Part of a small language model's weights: learned positions, a variant of Adam for these matrices.
MLP neurons of a small language model. Each row is named by its layer, matrix (up: input weights; down: output weights) and neuron, and shows model dimensions 0-95. Each number is 128 + 24 x the weight over its row's rms, rounded and kept within 0 to 255.
After each neuron's rows, "fires on" lists the tokens most often at its 100 highest values on Wikipedia text that the model never trained on.

L3.up629 [139 122 113 138 127 116 141 110 163  67 138  82 128 121  87 152 115 109  97 127 112 139 105 136  76 112 120 126 121 128 151 144 111 111 126 140 106 153 139 138 159  89 142 105 154 135 108 153 181 132 162 128 105  97 122 141 145  93 139 117 153 117 105 114 139 130 192 180 131 139 147 112 131 154 121 128 125 178 111 113  85 126  91 169 135 128 107 124 130 138 165 110 109 125 157 144]
L3.down629 [128 151 118  87  50 133 135 137 132 135 114 113 137 123 150 134 113 132  66  65 132 165 121 121 148 130 100 128 150 116 126 131  74 132 149 135 141 109 160 163  80 108 135 147 127 130 167 116 141 165 174 119 120 135 120  93 130 160 145 149 155 122 145 112 180 118 157 147 116 111 126 113  63 157 112 150 146 111 151 133  88 128 152 104 164 125 157 132 128 112  92 104 140 136 119 122]
fires on: ",", " and", "),"

L4.up929 [110 130 137 161 152  93 152  95 132 137 138  94  64 114 134 128 137 146 141 121 168 132 136 126 105 141 143  99 145  99 104 158 153 140 108 159 164  87 115  78 161 118 153 145 138  83 126 161 115 117 167 125 153 112 103 164 130  96 139  94 154 134 137 162 102  78 119 150 112 187 108 105 132 128 115 153 100 146 120 103 115 132 126 116 140  96 127 102 125 154 115 125 111 123 144 123]
L4.down929 [132  72 138 129 140 107 146 141 107 137 149 137 112 153 165 117 139  99 141 136 122 142 157 157 122 112 152 153 116 113 114 129  85 131 129 124  99 144 142 151 104  93 105  99  81 102 124 140 148  64 122 159 144 115  98 157  94 111 140 136 135 110 144 117 145 152 153 136 140 133 166 146 113 122 138 130 179 141 166 148 143 127 106 133 142 182 132 156 128  99 112  81 107 143 140  79]
fires on: "ot", "ut", "ort", "ersonal", "uch", "et"

L5.up277 [ 99 121 144 128 120 130 134 148 129 113 162 156 164 133 149 109 123 170 105  92 149 158 133 165 164 166 178 155  96 170 121 199 122 128 136 158 127 118 114 143 134 127 102  80 102 106 141 133 147  93 109 137 169 156 133 192 107 133 143 152 118  97 132 113 126 146 144 102 139 126 135  73 113 145 120 163 108 156  81 136 104 145  76 130 116 134  78 123 118 177 107 132 151 181 151 157]
L5.down277 [ 90  88 142 138 142 168 149 113 105 125 137  69 126 138 146 124 152 169  88 169 165 124 144 147 155 137 148  98 135 121 129 160 156 110 118 149 117 136 111 162 127 103  94 165 135  95  78 105 136  75 162 156 108 111  95  99 110 113 128 150 116 108 116 143 161 146 144 100  86 105 159 126 113 137 106 140 126 133  67 104 140 157  99 136 101 109 144 174 134 128 137 120 118 194 111 131]
fires on: " have", " has", "ly", "ely", "ately", " were"

L2.up543 [155 160 110 125 111 139 148 113 109 126 145  81 112 149 119 151 115 100 114 143 152 120 137 123 135  93 138 155 142 146  95 120 140 139 152 187 118 108 142  89 107 128 112 138 160 107 126 148 103 136 103 118 153 150 165 122 135 127 125 153  96 131  97 164  76 172 115 111 178  91 101 137 117 117 127 121 157 110 137 130 136 157 127 114 137 121 115 113 124  72 145 117 123 136 147 100]
L2.down543 [125 137 108 127 131 114 136 115 124 141 164 138 149 190 128 137 132 111 136 110 159  84 116 129  74 116 114 181 117 148  95 120 160 118 138 129  81 128  96  87 144 121 125 110 109 190 135 107 155 138 111 124  88  92 110  96 104 162 124 123  85 130 119 136  57 112 134 154 165 129 135 124 129 156 141 132  90 107 156 138 122 106 170 125 126 121 117 127 130 120 153 152 103 127  77 159]
fires on: " de", " De", " of", " con", " |"

L4.up239 [131 162 103 147 140 161 156 123 117 110 175 136 144 125 128  95 126 126 122 143 133 104 127 129 133 120 141 136 104 159 126 191 135 146 147 106 142  97 112 125 162  97 124 102 118 115 142 140 130  62 121 122 112 132 122 167  96 129 124 147 130 121 120 166 123 190 116  83 184 154 127  97 133 134 116 138 122 150 126 123 174 136 122 127 113 142 118  84 107 120 119 108 161 142 135 111]
L4.down239 [131 142 118 154 124 108 121 184  84 147 113 167  75 115 160 115 102 136 189 145 124 154 133 110 119 123 109 121 111 153 125 174 129 134 134 116 158 107 131 132 153 157 126 127 139 163 133  92  47 125 173 127  87 153  89 126  89 125  94 186 109 114  77 125 171 108 146 117  96  87 124 123 157 142 119 149 109 123 124 132 115 156 159 108 105 118 117 146 132 131  80 106 106 155 151 147]
fires on: "ly", ":", "ely", "on", "ively", "e"

L2.up594 [153 134 120 102 164 191 122  99 101  96 129  98 104 136 125 124 133  76 129 165 171  84  94  95 155 123 159 149 142 163 130 148 143 148 131 138 127 126 155 133 158 116  94 164 132 125 144 115 138 113 134 137 122  99 107 132 104 129 136 170 123  99 142 167  43 185 142 166 145 100 103 148  95 112 125 148 167 107 142 149 134 155 148 141 107 111 117 147  94  67 133 132 141 128 146 119]
L2.down594 [ 98 106 115 138  96 130 139 109 107 136 152  91 153 122 111 106 146 127 125 121 141 100 102 160 152 144 133 124 124 130 155 118 155 139 146  81 122 136 103 107 157  78  95 112 165  93  90  64 149 113  99 153 127 128  93 122 162 122 113 143 118 131 131  74 132 143 128 125 124 107 140 141  97 150 190 139 139 141 115 102 138  81 152 118  92 144 165  92 126  93  69 121 141 144  73 159]
fires on: "==", " con", "-", " stud", " man", "ud"

L3.up49 [139  81 140 122 112 118 120 140 144 145 132 138 136 127 180 139 116 183 164 166 148 137 138 119  95 119 106 141 107 106 123 139 121 148 132 192 147  81 150  90 133 101 126 151 152 148 117 156 135 112 143 169 157 121 127 116 116 134 125 116 111 107  67 131 157 109 173 130  64 135 179 136 115 115 141 120 120 127  68 155  76 175 138 127 122 152 122  96 114 102 136 121 115 127 127 149]
L3.down49 [120 135 117 168 182 106  77  67 138 126 153 101 156 101 120  98 115 152 100 134 151 126 126 147  81 117 128 115 143 102  94 150 143 139 143 147 109 134 136 148 115 127 124 100 129 110 156 179 135 153  99 117 150 141 131 122 148  94 153 153 139 132 142 117 136 122 130 127 115 164 110 105 111 137 119 109  92 177 198 114 138 145 155  94 147 143 168 139 129 143  90  91  95  98 116 111]
fires on: "l", "f", "b", "p", "t"

L3.up765 [111 141 133 159 139 133 150 134 108 134 155 100 138 122 140 144 132 140 126 116  77 108 121 116 131 143 119 145 128 134  79  90 127 133 175  97 146 127 127 101 105 123 123  72 156 130  98 121 138 111 134 161 145  74 122 103 152 118 131 110  85 138 124 157  97 159 145  96 119 135  99 121 116 105 127 142 128 111 103 123 163 117  96 116 113 115  74 152 122 138 105 134 104 154 148 109]
L3.down765 [145 119 145 146  91 107 117 186 133 129 122 123 148  96 124  89 135 148 113 138 159 175 141 129 130 126 157 130 116 120 132 139 141 112 125 127 119 166 148 149 152 119 198  87 145 156 142 149 113 108 144 119 135 139 115 105 175 165 106 151  67 100 135 147 108 157 156 109  95 115 105 131 161  91 143  86 118 115 126 129 118 106 129 131 127 140 137 102 130 134 126 139 130 131 133 147]
fires on: "°", " who", " which", " between", " to", "ics"

L4.up445 [ 87 131 120 144 150 106  93 128 111 110 144 156 142  84 117 142 136 177 120 132 114 139 129 127 117 160 101 143  83 121 141 185 117 140 119 151 145  92 122 112 148 136 168 136 113 105  76  90 115  96 120 132 137 118 113  80 163 121 123 110 125 137  88 146 145 119 184 127 122  80 121 118 147 112 146 145 126 152  67 119 132 144 125 191 113 112 105 106 131 136 157 123 110  84 160 143]
L4.down445 [138 148 153 189 134  78 115 116 173 102 131 131 161 154 136 130 138 130  93 124 136 189 136 121 144 146 136  75 142  99 159  89 159 151 135 107 146 108 123 116 148 120  78  97 119 116 121 120 136 131 150 132 120 174 125 146 119 125 158 108 144 128 171 147 143 112  78 124 160 148 151 122 105 171 145 110 121 129 148 142 105 108 186 105 124 133 119 150 129 152 137 134 108  77 140  79]
fires on: "F", "N", "G", "C", "g", "S"

L2.up222 [127 114 120 114 146 168 136 115 124 124 123 125 116 156 133 139 112 125 117 147 163 135 146  98 120 140 151 104 135 107  96 127 154 138 138 121 161 118 130 121 125 132 155 106 157 113 113 152 131  88 127 112  75 130 114 113 113 127 152 113 133 132 139 102  93  85 121 113 100 134 123 163 117 133  88 129  60  97 121 143  66 121 112 141 148 135 102  61 121 112 134 128 174 172 147 141]
L2.down222 [106 130 142 160 100 110 117 118 162  76 173 128  68  93 130 129 111 143 133 157 110 118 124 152 149 131 125 159  97 182 104 162  97 130 114  85 109 115 119 110 116 134 142 166 108 120 154 117 145 145 125 143 156 110 106 138 132 138 140 157 165 137 124 152 111 128  88 121 148 164 134 138 103  98 135 112 125 131 177 129 148 103 135 131 137 125 140 133 123 159  83 139 112  87 127 146]
fires on: " four", " two", " per", " six", " five", " South"

L2.up183 [109 130 144 116 135 144 146 102 109 143 122  87 128 144  89 105 110 101 164 161 121 162 118  96 133 147 146 152 128 132 118 119 123 176 131 130 107 154 103 112 170 133 104 116 129 103 110  99 126  96 128 133  92 143 103 144  92 121 109 174  85 101 123 169  74 173 111 154 125 141  96 140 150 120 103 139 163  94 145 107 127 142 139 124 129  86 114 135 123  93 130 131 124 153 127 140]
L2.down183 [104 110 148  95 103 119 134 125 135 133  95 115  98 142  93 106 126 109 121 107 187  76 121 116 107 135 118 137  96 141 129 157 127 102 159 191 118 128 159 141 141 126 142 125 141 115 151 129 118 137 116 123 151 116 158 141 127 100 116 124 173 165  76 165 134  95 113 151 146 132 114 115 137  96 142 129 132 132 168 140 127 173 122  91 156 106 148  83 120 133 112 118 104 142 162 152]
fires on: " stud", "istor", " reg", " man", " Reg", " art"

L3.up614 [137 162 129 149 148 107 138  85 177 135 177  76 148 102  99 122 106 156 120 122 107 148 118 144  97 125 121 175 147 150 137 203 112 123 130 143 114 135 104 161 162 118  88 129 129  99 116 142 136 169 151 106 126 101 129 158 114 123 127 147 150 150  92 123 113 157 197 126 122 151 142 104  92 116 115 125 130 165 110 136 120 124 102 162 130 146 128 125 121 124 181  81 125 129 132 127]
L3.down614 [150 159 140 100  58  99 109 103 169 150 149 101 107 133 144 124 108  99  85  97 144 130 107 106 139 110  90 128 159 123 112 159 119 119 141 126 119 131 176 137  86 146 131 128 126 134 175 139 133 163 104 135 144 129 121 107 129 109 128  96 147 131  95  97 158 170 118 135 122 112 109 125  67 143 134 154 135 137 145 118 107 104 140 110 157 121 147 102 118 172 142 122 132 123 107 135]
fires on: ",", ")", "),"

L3.up519 [122 134  95 155 108 145 101  94  99 149 133  81  81  75 113 149  86  73 173 160 113 151 106 117 123 130  96 139 130 121 147  97 100 149 155 144 102 173 163 105  93 100 131 111 116 155  46 105 130 162 150 104 142 120 120 122 115 100 124 118 144 158 147 108 112 106 150 126 150 120 113 135 161  96  38 110 155 154 148 139 135 133 147 135 129 126 160 144 145 155 149  85 130 138 107 126]
L3.down519 [120 122 119 105  74 104 120 183 161 110 124 144 143 143 107 151 127 181 139 119 149 138 113 155 144 106 121  97  85 109 122  81 109 125 135  90 162 112 156 141 176 110 138 138  89 166 121 142 145 128 165 120 139 132  90  99 162 122 175  88 106 110 123 140 149 136 137 143  84  84 121 152 105 132 152 137 107 119 149  96 102 132 132 155 129 131 128 100 123 153 100 155 150 115 101  96]
fires on: "ag", "ict", "ill", "inn", "ank", " offic"

L3.up1007 [140 138 137 179 146 117 153 126 113 124 132  97 129 128 112 122 132 105 117  98 101 133 118 125  87 110 149 151 130 102 122 135 117  94 123 128  91 110 146 127 165 114 120  95 157 116 112 184 159 161 113 118 123 102 155 134 136 107 138 169 173 124 137 184  97 140 187 118 157 105 115 106 146 117 128  90 165 139  88 117  91 127 101 121 106 100 104 156 121 135 154  74 120 149 142 144]
L3.down1007 [ 99 159 125 130  88  91 146 160 117 157 164 115 127  96 147 117 120 121  40 129 140 101  87 121 147 128 120 106 174 144 126 150 116 147  97 149 135 106 149 120 137 158 119 144 147 126 124 132 109 139 148 108 129 139  92 119 134 114 168 141 181 147  99  81 150 170  74 148 113 126 151 135 136 173 104 152 115 140 178 128 111 137 140  93 170 152 145 104 115 150 136 120 171 134 105 129]
fires on: ",", " of", ".,"

L4.up933 [121 120 150 135 116 169 147 127  97 163 126 113 142 162 156 120 110 148 122 117 113 124 152 127 124  98 101 116 142 102 148 128  76 122 114  98 152 131 105 104 144 114 108 160 118 150 152  97 145 111 111 146 140  99 180 141 127 126 105 119  85 149 127 159 140 106 141 121  98  86  97  95 122 158 121  74 126 132  82 178 140 152 123 105 126 131 104 129 132 104 138 170 129 115 176 120]
L4.down933 [112 154 102 162 150 102 118  91 158 138 155 141 111  95  97 114  96 101  98 106 161 124 165 118 105 106 114 144 127 145 141 112 118 150 127 113  96 112  77 137 120 111 118  95 106 102 128 191 108 134 102 149 149 119 144 121 120 152 160 128 124 125 136 131 113 129 155  99 118 142  93 162  83 114 135 150 119 162 192 133 130 165 169 126 124 142 151 141 140 141 150 142 140 127 123 138]
fires on: " F", "f", "F", " f"

L4.up798 [134 144  83 137  90 130 105 114 131 140 142 169  87 178  88 111 167 139 131  92 156  98 135 155 134 112 143 145 116  78 129 138 121 113 132 118 131 111 143 104 126 119 170 130 132  62  97 119 158 130 117 126  76 129 114 117 139 122 137 124 100 130  51 126 102 132  99 163 112 116 103 162 108 113 109  95 106 111 130 119 123 124 162 141 180 134 117  96 120 122 139 130 128 163 115 160]
L4.down798 [141 193 141 127 128 105 141 101 141 111 119 139 131 156 127 122 146  98 120 149 166 141 134 159 118  96 137 119 161  82 143 114  97 106 111 125  80 139 123 142 189 133  92 121  81 102 110 164 102 118 106 172 146 154 146  93 114 143 103 125 126 133 179 132 122 113 155 119 167 110 155  72 129  93  98 124 135 141 125  79 134 136 151 133 146 133 170 116 142 165 101 159 177 113 109 122]
fires on: "it", " fl", " Fl", "ot", "l", "wo"

L2.up934 [106 123 150 143 127 142 149 118 101 131 149 123 129 139 148 106 115 166 122 159 118 124 148 131  82 157 115 123 112 128 141 126  97 156 134  89 153 121  91  76 115 138 137 101 140 123 121  99 117 108 112 159 151 116 133 124 107 125 124 121 107 172  69 138 136 128 163 109  92  94 151  92 115 129 131 104 131 132  98 149 149 154 134 149 118 151 134 126 146 131 141 152 127 111 140 130]
L2.down934 [128 151 109 184 124  74 106 110 141 110 137 131 141 123 125 128 109 168 112 122 158 141 161 121 113 139 101 118 144 114 158 136 116 138 155 109 128 123 107  99 140 102 109  95 124 117 115 149 104 142 106 120 179 133 160 100 116 138 136 128 120 165 131 155 114 105 158 110 109 115 127 117 106 151 143 112 112 143 188 112 139 152 152 115 117 147 145 145 126 102 168 179 111  97 148 142]
fires on: "f", "F", "-f"

L2.up356 [138 103 101 132 151 172 127 107 131  97 133 129 122  89 136 152 127  66 162 100 184  60 144 116 138 143 101 103 152 153 124 116 130 152 144 161 162 113 143 111 156 127 121 141 181 109 109 114 113  87 127 129 119 117 113 148 137 142 131 171 133  86 136 136 115 100 114 144 137 120 117 149 106 133 137 151 142 115 121 146  79 133 127 150 138 151 118 110 148  98 141 120 184 163 131 126]
L2.down356 [141 132 124 121 148 101  73 165 116 121 138 113 121 131 163 127 140 122 215 188 109  98  87 161  69 111 119 125 149 142 157 103 173 147 135 159 118 134 119 104 130 100 132 107 133  96 111  81 135 110 113 114  96 118  84 144 121 120 120 153 134 120 116 121 133 161 156 134 116 136  99 161 127 141 159 129 135 120 134 126 128 153 124 132 120 147 139 109 120 159  73 120 122 138 126 142]
fires on: " s", "==", " con", " San", " Man", " man"

L5.up829 [109 169 140  89 164 155 121 156 110 114 149 128 125 132 126 121 116  94 113 107 107  77 105 104  98 125 101 147  92 136  85 115 140 134 157 126 154 134  95 118 131  98 108 110 125  80  98 106 161  98 124 141  97 117 149 109 187 156 130  87  93 110 119 130  83 141 132 109 105 141  76 165 135 111 118 143 110 106 142 140 119 125 117 132 128 181 118  91 107 142  98 140 160 159 152 126]
L5.down829 [115 105 128 122 157 116 141 133 148 118 106 129  69 173  96 132 129 141 131  95 126 109 120 105 154 164 162 115 128 126 108 189 145 163 116 107 107 147  79 111 117 130 135 135 139  91 148 114 146 115 102 159 102 145 129 127 123  93  83 101 130 133 136 131 136 114 116 117 143 189 151 179 130 130 136 138 169 131 150 110 103 106 128 135 132 175 139 120 121  72  82 153 146  94 133 154]
fires on: " one", " two", "==\n\n", " four", " three", " members"

L5.up295 [154 157 139 125 113 125 182 103 168  63 150 127 122 102 110 102 136 139 144 113 112 138 124 124 155 147 106 135  86 158  66 141 149 136 132 153 158 131  73 103 187 138 161  96 105  63  79 171 113 172 142 120 121 107 133 154 149  94 101 100 112 121 124 131 185 131 151 104 108 139 118 113 136 136 135 124 121 135 121 129 129 124 127  86 150  99 163 103 118 154 109 167 137 141 125 158]
L5.down295 [178 134 134 126 127 133 128  60 103 135 154 143 172 137  98 164 110 123 164  94 134 139  92 123 163 120 145 107 163 118 134 138  98 132 124 130 136 104 161 118 127 119 103 136 148 166 164 141 109  94 110  79 157 128 127  84 124 146 125 121 122 139 169 104 130 106 133 131 138  88 146  95 129 102 134 131 109 136 129  96 131  91 172 111 150 133 147 123 141 147 110 120 143 133 117 122]
fires on: "ul", "ri", "per", "ol", "om", "al"

L4.up976 [153 136 108 113 111 144 136 140 172 147 156 120 152 124 157 124 117 133 125 122 134 110 143 124 104 110 105 149  76 154 116 107 124 145 121 196 161  93 104 124 118 111 175 115 149 159 104 141 128 124 159 138 150 106 123 131 174  86 133 142  89 130  96 163 109 152 150 113  87 122  81 101 145  78 147 163 119 153 117  97 124 124 115  99 161 100 144 129 128 101 115 130  93 129 126 172]
L4.down976 [128 120 133 116 110 128 123 165 115 157 109 132 116 164 127 112 133 142  87 150 138 137 137 152 123 125 117 116 135  96 103 117 131 148 148 121 114  87 177  74 126  94 134 117 131 157 124 125 116 112 198 151 141 115 122 185  75 130 129 166 120 113 130 106  82 111 144 121 114 118 129 142 158  82 178  80 129 145 132 150 106 125 154 192 128 160 117  80 128 159  69 159 135 122 136 121]
fires on: "s", "ust", "h", "g", "k", " epis"

L3.up940 [169 167  91 112 147 164 135 107 112 114 135 119 108 150 117 149 129  70 199 113 157 138 114  68 126 111 107 171 144 157 120 171 135 124 143 143 110 105 132 108 125 125 134 106 167 152 173  98 120 137 109 121 112 123 130 117 131 138  89 162 150  92 138 153  83 130 114  91 130 114  92 127 136 120 101 156 145 142 120 159 121 121 134 113 134 131 128 141 114 125 160 145 126 119 134 101]
L3.down940 [150 113 132 142 157 105 134 106 131 129 204 138 166 127 160 124  99 114 126 126 189 145 142 140 111 112 136 138 144 100 148 110 198  93 145 117 122 134 116 136 103 122 143 112  85 130  96 155 183 148 142 121 137 122 122 146 119 136 129 149  86 154 105 141 111 128 157 133 158 119 147 136 117 122 173  93 146 114 134 122 118 128 125 123 147 176 163 140 116 130 115 125 117 133 100 103]
fires on: " de", " Gold", " Ed", " De", "d", " John"

L5.up685 [118 145 129 119  92 101 113 126 135 165 155 112 103 141  94 121  91 153 141 133 115  98 120 131 138 125  90 126 135  73 146 110 136 100 157  43 160  91 185 136 118 127 135 141 157 129 182 112 127  87 121 139 104  89 138  90 113 147 154 167 126 115  96 134 141 158 136 156 124 110 108 176 158  57 112 140 139 153 122 149 102 104  97 149 184 119 119 129  97 129 163 144  98 196 147 142]
L5.down685 [175 162 126 166  74  95 144  94 144 127  89  92 115 177 130 159 139 105 116 148 120 130 127 127 112 113 167 136 157 129 111 116 118 114 112 114 107 165  77 128 122 125 114 166 118  79 131 173 136 158  92  92 109 143 149 136 118 138 130 127 118 108 132 140 118 149 130 132 143 106  69 131 131 126 117 101 137 110 115 117 132 114 145 142 111 131 114  89 126  92 127  99 106 134  61 142]
fires on: " ab", " fl", " th", " l", " min", " Fl"

L4.up5 [180 123 132 100 122 155 113 151 149 102 122 120 149 121 161 115 111  82 179 130 163  96 134 132 106  94  84 121 135 118 119 127 141 139 152 131 140 100 148 106 114 134 190 108 144 156 131  92 139 138 129 130 173  72 123 164 127 123 139 164 132 149 114 185  87 120 117  90  70 124  92 100 154 123 114 146 159 137 142 145 136 131 146 168 142 115 113 102 116 105 179 130 109 182 128 127]
L4.down5 [138 115 125 123 140 147  96 143 133 117 126 169 135 151 158 142 136 139 133 151 108 161 139 125  99 128 108 121 179 115 130 136 122 112 134 170 121 146 165 145 147 101 148 123 123 118 146 159 132 137 155 164 163 122 142 125 120 125 112 182 113  96 145 145 143 148 147 151 168 103 119 131 186 132  87 109 138 119 118  95 122 187 112  94 119  94 103 147 118 128 118 108 106 129 126 110]
fires on: "h", "u", "os", "ou", "s", "es"

L2.up393 [136  99 123 124 115 178 174  82 160 123 158 112 101 150 172 150 139 104 137 190 151 150 117 126 120 139 125 148 173 149 137  99 157 157 145 154 127 111 157 118 171 123  95 129 150  87 130 137 207 104 116 109 147 119 133 123  82 141 125 120 139 133 136 135  82 100 129 143 143 145  93 151 135 115 128 120 134 118 172 144 109  99 141 107 109 105 150 125 127  98 106 145  79 105 105 133]
L2.down393 [107 101 142 139 118 126 152 115 142 117 131  82 108 164 128 125 146  98 108 139 118 173 138 142  82  99 134 113 114 119 106  92 120 137 144 124 142 119 129 135 188 122 123 131 121 133 129 145 131 126  96 104 136 137 139 130  96 139  99  79 135 129 142 127 164 147 115 138 114 170 116 152 165 124 108 121 132 130 124 105 167 123 146 123 125 180 146 105 145  91 100 112 132 124  99 122]
fires on: "chit", "mer", "ud", "ipp", " stud", "ber"

L5.up846 [117 146 139 119 189 143  99 105 105 123 128  86 138 137 163 132 132 109  95 148 112 140 170 137 120 124  79 113 122 130 134 134 144 143 110 122 127 132 103 145  80 145 120 123 166 142 141 119 161 117 162 141 130 112 188 122 137 123  78 177 139 100 131 156 146  97 150 131  68 114 126 139 124 138 110 175 134  54 140 116 121  73  95 138 148 111  99 148 125 110 133 103 114 140 144 148]
L5.down846 [123 115  89 126 144 124 140 154 163 112 133 120 151 145 156 124 111 135 141 100 112 125  93 146 125 168  98 148  98 137 149 125 161 151 145 137 104 177 122 139 105 148 149 127  82 166 118 138 130 108 116 127 113 192  97 132 122 133 147  61  99 114 121  67 127 124 116 143 109 105  74 117 119 126 120 143 145 115  95 136  70 159 151 142 127 164 172 145 139 134 133 159 102 101 125  98]
fires on: " Sp", "ob", "rom", "P", "p"

L5.up584 [108 145 109 134 148 179 146 113 142 159 140  99 119  86 151  99 108 124 129 151 166 132 125 109 141 153 135 172  83 135 131 104 119 146 134 155 153  76  95  82 164 128 126 145 142  93 133 114 150 188 131 131 129 126 154 120 111 101 130  99 138 155 135 165 157 114 105 163 117 160 120 181 140  89 103 148  88 166 109 133 114 152 125  85 135 158 122 129 131 102 141 131  97 150 133 132]
L5.down584 [126 137 123 109 106 145 116 138  84 102 135 144 152 116  69 141  78 122 159 132 113 145 148  85 103  90 148 151 143 118 157 120 152  86 140 153 136 140 110  76 146 106 115 134 104 125 145 132 153  85 130 164 130 130  96 187  73 123 101 170 112 115 122  86 109 127 160 120 127 118 132 103 151 109 114 125 158 119 126 100 125 126 102 117 130 101 150 158 142 104 129 106 113 124 103 162]
fires on: "ut", "ent", "ant", "ot", "uff", "et"

L5.up423 [ 90 116 121 127  94 129  99 115 136 164 145 105 149 123 137  86 136 119 208 105 182  97 117 116 153 141 115 173 142 133 134 137 111 126 129 183 101  94 147 116 158 116 156 122 134 144 132 109 109 131 132 175  98 124 113 102 140 114 100 174 142  94 109 117 104  98 150 133  99  82 101 103 153 134  79 159 128 122 117 153 115 175  97 120 102  96 119 108 115 109 149 109 135 138 134  99]
L5.down423 [152 104 135 143 101 139 134 176 119 155  90 103  97 138 181 133  83 118 141 124 134  86 151 176 120 166 112 113 155 145 116 123 158 114 103 130 148 114 121 132 144 133 117 161 162 157 159 129 144 128  74 125 108 107 109 122 100 130 123 139 134 161 144  77 128 127 110 126 114 111 117 171 132 169 113 111 118 152 126 135 104 188 159 149 100 140 114 134 130  95 129  87 148  94 131 109]
fires on: " st", "end", "if", "ig", "id", "nd"

L4.up56 [ 98 129 107 140 137 112  87 114  66 130 105 102 115 135 136 137 111 114 182 141 122 143  79 103 127 150 104 154 147 178 157 123 144 143 127 184 115  81 181 117 105 113  94 103 154 150  80 102 118 158 193 105 117 113 123  71 117 117 132 156 130  98  98 121 126  92 137 118 120  87 110 162 127 135 104 136 133 120 151 136  73 140 139 121 129 132 123 113 144 145 202 147 153 141 128 124]
L4.down56 [119 122 150  94 121 122 120 168 140 135 124 207 156 103 162 141 104 160 154 105 146  96 139 128 163 125 110 146 156 145 148 167 128 121 132 126 102 114 102  94 144 132 146 153  97 134 120 130 114  96 114 152 127 109 103 129 101 127 101 150 126 128 180 158 145 185 113  90 136 174 166 138 110  92 128 115 155 140 132 122 119 127 115  77 108 121 126 143 118 137 115 108 166 109  92  97]
fires on: "r", "ad", "ict", "ag"

L5.up601 [118 119  84 129 137 139  99 125 137 130  83 121 144 170 122  99 121 171 168  94 159  92 107 151 110 134 110 164 148 119 134 135 126 160 131 137 108 125 187 130 126 108  82  79  92 126 125 101 154 167 119 115 112 132 133  92 155 128 131 102 176 114 120  99 140 110 130 138 104 120 123 136 177 164  73 164 124 135 120 120 108 140  73 130 116 127 104  86 126 105  87 126 136 157 138 127]
L5.down601 [ 71 131 106 148 129 135 158 153 106 155 152  99 138 117 186 114 103 134 131  80 132 109 108 117 161 122 110 176 117 133 127 110 108 113 135 116 142 148 111 151 133 119 178 133 119 109 100 149 166  96  99 122 101 164  99 141 129  97 163  61 126 148 130 108 130 125 136 146 143 163 127 131 130 141 157  82 138 133  94 138 132 139 126 134 156 167 134 121 140 130 146 129 136 156 125 173]
fires on: "ind", "fl", "id", "row", "rit", "nd"

L4.up702 [128 117 159 166 104  72 205  74 151 182 118 124 107 130  88 134 112 174 129 132 101 144 130 144 145 139 135 100  59  82 120 151  93 116 129 167 104 108  90 159 136 136 164 144 112  65 120 162 111 116 117  80  99 107 163 125 142  72 117 137  91 128 108 120 132 147 157 173 152 149  84 102 130 124 100 113 151 107 111 159 125 157 116 139 124  63 118 121 176 151 131 141 110 121 143 143]
L4.down702 [141 146 160 134  82 117  95 122 130 166 109 118 149 132 139 155 161 113 189 112 135 125  48 122 105 146 115 115 130 153 156 139 167 140 126 108 127 100 154  90 122  96 132 133 158 119 108 138 131 169  97 137 148 138 172 141 144 117 122 124 111  92 138 137 130  94 136  95 110 128 144 106 136 108 168 140  97 129 155 146 128 105 129 134 117 121 128 116 127 123 141 163 115 145 132 105]
fires on: "ul", " -", "per", "arg", " +"

L5.up758 [105 150 141 141 115 169 142 119  92 130 114 144  90 151 143  97 155 111 136 129 138 118 112 125 180 138 170 143 143 160 134 158 178 132 145  93 141 112 117 144 200  89 100 167 133  75 157 106 146 123 142 124 125 119 130 140 124 135  94 132 121 128 111 142 110 130 122 116 149 116  85 135  94  96 121 193 186  90  88 138 102 174 130 164 121  89 108  94  74  81 154 115 132 133 128 140]
L5.down758 [122 132 112 146 142 101 143 109 104 132 149 131 112 160 109 131  87  85 171 163 168 191  96 142 128 133 163 150 171 131 110 123 119  88 151 136  92  97 135 163  94  97 107 166 101 112 131 129 139 164 135 174 118 159 108 152 169 106 153 116 113 124  65 137 130 133 110 167 146 123 109  88 157 135 126 141 133 123 127 134 110 112 145 153  79 152 122 121 127 152  72 152 130 103 117 107]
fires on: "-", "é", "t", " im", "ud"